Weights of a small GPT-style language model, trained from scratch on English Wikipedia.
Size: 12 layers, width 384, vocabulary 8192, 24.4M parameters.
Architecture: RMSNorm before each block, rotary positions, normalized queries and keys.
Training: a variant of Adam for these matrices, 491M tokens, 3743 steps.
MLP neurons of a small language model. Each row is named by its layer, matrix (up: input weights) and neuron, and shows model dimensions 192-287. Each number is 128 + 24 x the weight over its row's rms, rounded and kept within 0 to 255.
After each neuron's rows, "fires in" lists the words (lower case) most often at its 100 highest values on Wikipedia text that the model never trained on.

L2.up282 [110 147 165 122 122  71 169 134  94 130 130 116 143 126 114 110 145 107  98  92 131 110 105 124 124  99 164 150 128 127 137  59 147 133 121 126 134 106  94 154 133 108 124 115 145 139  81 156 164 137  90 138 120 120  94 187 130 129 104  98 118 122 144 131  94 131 149 157 129 111 119 187 131 138 113 119 166 128 154 132 163 141 116 124 122 164 141 118  97 139 108 187 127 113 111 143]
fires in: "who", "had"

L2.up930 [118 176 110 111 170 109 125 150  94 134 102 102 132 127  78 185 136 141 128 135 108 151 138 100 116 134 129 128 145 135 151 142 149 104 152 146 130 145 126 141 167 136 157 156 123 111  91 144 126 101  95 137 116 154 126 171 135 103  71 111 132 139 105 118 129 127 124  98 138 137 150 128 117 115  92 159 113 118 135 162 143 145 150 128 116 150  99 142 145 135 165 174 128 111 151 130]
fires in: "it", "him", "her", "items", "them"

L5.up1510 [158 190 154 134 146 124  96  84 145 153 121  96 162 127 101 148  98  98 144 160 168  79 120 107 136 124 125 104 107 133 121 163 148 100 138 124 107  91 112 125 105 161 159 156  83 104 100 132 132 136 109 138 156 115 132 125  97 111 132 110 126 142  95 156 128 133  85 126 132 165 120 117 117 114 122 133 114 137 139 106 119  81 126 149 136  95 146 120 150 165 175  97  98 142 140  85]
fires in: "in"

L7.up1407 [118 143 102 113 171  71 155 166  86 161 125 185 142 136 153 116 121  81 114 145 103  81 123 134 105 112  91 111  90 128 149 131 115 120 183 120 132 101 118 121 179 149 114 120 124 117 130 151 151  91 135 120 163 145 121 131 109 122 140 110 139 106 118 183 107 195 148 135 110 133 145 142  81 126 121 125 117 138 116 143 132 131 124 145 122 150 134 143 146 144 142  86  93 123 149 157]
fires in: "s", "first"

L2.up537 [ 62 109 148 126 139 135 104 145 100 126 173 101 118 103 113 110 134 169 131 120 122  48 114 142 143  92 146 125 157 124 112 143 169 107 148 138 161 100 116 117 151  71  90 127 151 114 158 160 145 117  94  82  96 115 100 156 129 146 154 135 124 177 168  87 135 127 111 146 102 137 119 166  93 107 125 135 115 145 101 115 133 129 141 119 139  92 110 136 127  93 124 111 130 105 122 139]
fires in: "his", "the", "as", "their", "its", "her"

L2.up754 [114 148 135  86 133 105 118 138 111 138 136 110 125 138 145 130 107 167 118 135  85 130  75 131 155 167 114 132  86 121 135 149 122 126 186 112 178 123 132 127 112 111 117 111  96 114  94 155  95 145 102 155 118 142 147 134 137 179 154 103 161 111 158 139 115 124 144 148 161 130 148 163 100  94 177 109 152 118 138 117 102 114 135 154 123 110 103 118 158 157 123 152 101 144 111 127]
fires in: "a", "hapoel", "gnis"

L2.up69 [ 98 148 132 129 158 155  95 126  88 132 177  77 106  90 144 133 109 136 161 113 139 125 141 156 131 142 127 118 149 131  79 102 134 130 167 152 137 105  89 106 154 114 149 148 116 153 158 144 154 135  96 115 139 141 156 139  80 136 143 156 123 182 148 109 143 152 101 118 101 141 155 132 111 136 129 143 155 140 160 147 172 125 119 164 128 150 116 117 125  98 153 168 130 109  76  99]
fires in: "in", "his", "something", "her", "avoid"

L6.up1487 [129 114 128 110 151 128 123  92  90  96 134 127 138 137 172 100 106 124 112 136 123 138 131 125 178 135 127 140 132 123 122 100 138 152 153 125 100 134 130 114 156 133 193 202 121 108 119 139 174 123 162  93 138 165 144 138 138  95 143 138 100 149 154 122 123 157 116 170 139 124 132 153 156 125 105 122 100 194 131 197 148 143 124 122 138 144 142 128 158 151 223 114  70  94 146 144]
fires in: "later", "following", "until", "since", "before", "during"

L7.up267 [147 137 111 132 104 103 115 138 143 139 139 124 113 107 150 104 114 130 109 153 106 137 159 124 135 113  98 159 124 150 154 152 183 158 136 137 107  73 113 146 142 178 145 122 160 146 111 135 157 121  93 128 144 149 151 143  99 108 117  79 158 134 122 126  97 132 143 121 133 131  89 169 119  93  91 124 105 123 157 121 133 116 124 137 133 135 114 141 111  85 133 122  85 134 119  92]
fires in: "ii", "iii", "power", "i", "ix"

L2.up1526 [ 77 146 128 132 122 134 143 115 113 127 122 117 134 135 111  91 149 102  98 144 144 148 125 133 130 155 112 104 121 122 158 102 167 119 138 150 102  98 124  88  78 136 106 129 122 146 124 112 169 169 149 162  97 194 148 178 112 107 133 135 129 126 137 138 110 136 112 137  63 125 163 142 106  84 127 121 149 143  87  92 187  81 121 129 112  97 120 144 111 137 151 146 144 148 129 161]
fires in: "who", "which"

L5.up18 [122 178 128 129 143 101  90 155 150 160 114 125 114 130 139 110 102 133 124  81  97  98 116 121 146 125 109 114 158 127 154 152 138 107  81  84 144 113 123 133  98 121 106 150 116 149 103 172 112 137 139 129 143 189 143 163  88 131 147 140 137 130 146 123 145 138 124 181 125 137 164 109 158  69 129 129 104  73 127 136 137 112 118 153 138 134 126 119 155 118 154 159 125 113 114 129]
fires in: "four", "these", "two", "five", "three"

L7.up836 [123 155 139 138 127 105 129 110 106 137 137 154 161 105 152 135 123 125 103 124 115 120 124 141 159 153 137 123 125 149  90  99 155 114 144 117 167  85 118 116 145 159 114 144 108 101 108  99 143 136  83 135 148 180 182 136 129 129 138 160 140 137 120 127 169 168 133 118 129 156 170 134 117  86 152 117 119 151 124 130 112 108 131 127  72 122 139 136  99 137 152 123 137 109 108 154]
fires in: "s"

L5.up15 [105 131 161 123 110 114 139  97 145 181  87 131 173 133 110  99 129 116 121 136 144 124 118 160 117 125 164 114 106  96 126 152 158 140 100  77  82 125 116 157  92 133 158 154 123 164 115 160  99 106 157 109 120 111 107 128 152 128 146 106 111 136 138 165 136  99 119 150 107 123 156 135 154 125 139 123 138 123 169 124 127 109 137 136 108 173 133 115 128 115 126 116 135  95 117  74]
fires in: "of", "in", "a", "herzliya", "herzog", "chair"

L2.up924 [111 130 170 181 153 132 125 171 145 119 114 148 159  98 115 161 118  97 113 151 149 168 116 161  86  95 151 110  75 102 116  92 131 147 127 140 146 102  89  96 116 133 146 111 119 139 151 129 143 108 108 157 106 164 136 140 106 135 142 112 128 104 123 123 120 182 131 130 104 135  82  96  98  96 109 113 133 124 141 118  82  87 138 137  97  93 136 129  88 171 144 147 109 111  90 127]
fires in: "who", "from", "jimmy", "sought", "to"

L2.up1209 [108 144 142 122 133 115 149 158 139 140 154 150 121 104 122 159 151 169 128 142  84 163 144 124 127 105 123 176 144 123 114 111 170  80 138 133 107 104 140 116 129 185 120 109 100 126 172 137 125 160 146 123 132 126 143 130 138 152 146  92 112 169 190  97 156 142 152 140 150 124 153 161 104 108 148 114 133 152 118  89 167 164 127  91 108 119 118 151  93 116 147 131 113 128  95 127]
fires in: "both", "the", "more", "different"

L6.up382 [171  96 152 130 156  70  89 109 130 166 131 130 157 146 133 139 119 113  91 110 150 144 124 141 134 133 114 149 132  89 100 123 146  95 131 102 120 139 124 135 114 124 109 126 135 181 109 109 166  77 128 131 129 121 145 162 113 107 104 189 118 176 116 161 140 122 136 109 101 110  89 113 114 122 120  97 127  91 119 156  89  96  63 159 114 144 139 131 121 154 129 138  77  94 137 100]
fires in: "one", "both", "two", "first", "each", "many"

L2.up808 [142 136 111 108 137 124  58 119 179 121 126 136 107 121 134 149 113 183 106 152 174 136 132 139  96  67 113 140 125 110 119 146 158 127 107 144 163 145 103 121  94  47 125 119 109 124 138 147 125  93 174 138 140 127 175 168 108  79 154 114 127 122 182 148 143 124 140 137 140 123 127 137 117  76 124 131 148 149 140 134 112  77 145 148  82  81  93 134 113 138 139 152  99 127  97  93]
fires in: "two", "several", "many", "three", "various", "six"

L2.up1227 [133 172 112 107 138 107 100 161 204 150 170 124 129  99 111  91 126 142 148 163 107 123 114 104 164 143 121 138 151 136  93 114 124 133 154 111 150  98 104 122 119 154 145 134 106  96 160 133 147 110 108 106 138  85 145 148 105 135 165 120 119 185 141 104  88 163 130 102 148 103  86 153 130 124  79 117 145 123 184 128 136 148 133 133 151 105 148 166 119  88 133 122 111  91 114 132]
fires in: "she", "after", "they", "age", "he", "time"

L7.up17 [107 142 164 113  97  72 154  99 114 128  87 133 131 145 110 127 135 118 112 140 159 137 123 131 111 137 165 148 156  79 119  88 134 137  67 138 175  94 142 122 107 118 109 165 169 151  72  98  99 154 117 154 170 154 128 106 115 117 127 137 134 142  98 134  93 120 155 116 116 131 104 165 139 113 134 133 173 111 105 118 136 194 132 130 132 105  97 118 129 133 103 113 132 146 119 147]
fires in: "had", "we", "who", "has", "having"

L2.up1406 [ 68 171 141 124 135 110 152 146 115 142 173 133 143 103 145 146 177 160 132 175  94  92 127 117 138 196 130 140 133 125 135 142 107 116 159 144 146 124 120 117 158 114 137 118 116 152 142 138 180 127 139 162 111 153 188 118 130  96 129 142 127 133 150 120 145 173 135  87 102 140 155 180 173 129 127 153 151 111 149 174 169 125 107 135 102 112 125 143 142 106 167 120 166 109 103 105]
fires in: "a", "her", "their", "his", "first"

L2.up395 [126 155 132 120 152 106 141 153 132 147 130 154 151 112 113 143 124 159 107 112 148 153 108 115 123  99 103  84 146 157 108 134 136 136 132 151 169 136 120  95 116 138 177 146 125  78 174 132 143 140 103 122 162 141 141 138 137 145 149 127 138 166 136 168 144 125 116 142 138 131 156 159 135 138 100 119 131 125 152 116 167 156 150 170 117 127 105 128  88 141 173 124 144  87 122 171]
fires in: "him", "it", "them", "to"

L2.up895 [103 170 135  99 127 103 108 120 138 123 173 129 156 110 111 103 143 149 146 166 116  87 158 130 130 157 111 122 114 137 111 138 137 131 170 163  99 112 103 107 128 164 122 120 137 116 130 146 150 135 147 176 104 137 127 144 151 119 100 122  81 131 134 128 128 136 139 134 126 185 147 178 125  88 134 134 123 156  91 110 156  62 162 105 126  92 125 125 115 118 133 135 148 113 106 104]
fires in: "and", "his", "the"

L7.up1329 [104 129 152 157 101 144 114  89 133 124 108 114 107  99  68 108  92 174 160 109 144 132 123 134 120 138 154 110 146 115 123  79 109 110 120  82 116 124 106 163 137 121 142 150 100 130 120 159 150 110 163  85 176 162 136 124 114 166 128 155 100 148 121 113 142 128 128 139 108 123 147 139 128 122 118  99 116 135 179 184 138 137 115 124 114 127 103 155 132 135 170 149 126  69 139 122]
fires in: "the", "after", "before", "votes", "afternoon", "during"

L6.up1493 [130 139 182 128 128 130  90 142 115 136 142 113 133  76 116  98 157 142 119 154 181  95 114  59 147 138 139 129 143 100 132 104 153 145 148 148 133 104 111 168 116 101 113 156 115 113 111 104 105  86 113  93 152 123 155 136  85 165 100 128 122 160 152 139 115 113 119 139 151 100 128 147 145 133 111 117 105 116 111 151 106 146 133 104 139 125 106 122 119 125 134 135  79  62 134 120]
fires in: "she", "he", "there", "they"

L2.up460 [130 112 167 164 138 108 144 161 161 159 150 144 148 117 139 121 128 130 127 102 111 127  93 111 137  94 138 142 122 117  90 133 133 123 148 103 149 158 110  98 104 122 144 159  87 158 163  86 161  90 153 105 164 122 162 128 153 111 145 121 135 152 108  85 154 164  99 127 113 117 134 136 105 121 122 112 179 145 177 108 160 142 146 130 108 105 111 143 107 140 153 100 120 142 135 145]
fires in: "both", "between", "the", "either"

L6.up299 [104 147 112 126 165 107  95 166 121 139 122 132 146 112 136 132  84  94 131 173 157 131 107  94 169 110 186 131 160 115 119 121 123  75 123 124 147  85 145  98 125 128 158 143 125 119 144 157 171  87 113 143 129 164 133 143 133 148  95 119 120 124  56 123 142 133 108 131 131 145  94 149 135 137 151 131 146 141 178 162 147 159  94 136 155  77 169 122  80 119 158 119 102 144  93 145]
fires in: "just", "only", "never", "why"

L6.up662 [125 157 127 131 129  98 103 105 100 137  94 103 133 115 119 129 133 157 148 101 129 121 149 109 125 160 135 119  65 110 119 145 110 130 170 113 123 132  91 137 102 127 132 141 142 141  97 184 133 100 140 124 136 122  94 105 131 160 116 138 102 130 102 181 108 137 159 141 153 140 145 156 139 125 143 101  75 147 146 133 140 101 141 158 172  97  84  86 154 130 129 142 101 112 120 145]
fires in: "and", "the", "a"

L6.up1265 [112 147 128 147 140 139 104 120 111 152 140 100 145 144 165 129 140 158 119 126 111  99 140 119 152 121  98 159 131 108 149 140 165 121  81 110 132 152  98 139  96 141  92 138 123 170 105 159 109 127 143 135 118 146 135  91 105 160 134  96 116 161 111 178 119 165 125 115 105 118 156 116 126  83 113 108 152 132 123 125 127 149 135 144 101  83 117 125 131 116 111 135  79 106 117 114]
fires in: "two", "three", "four", "five", "one", "single"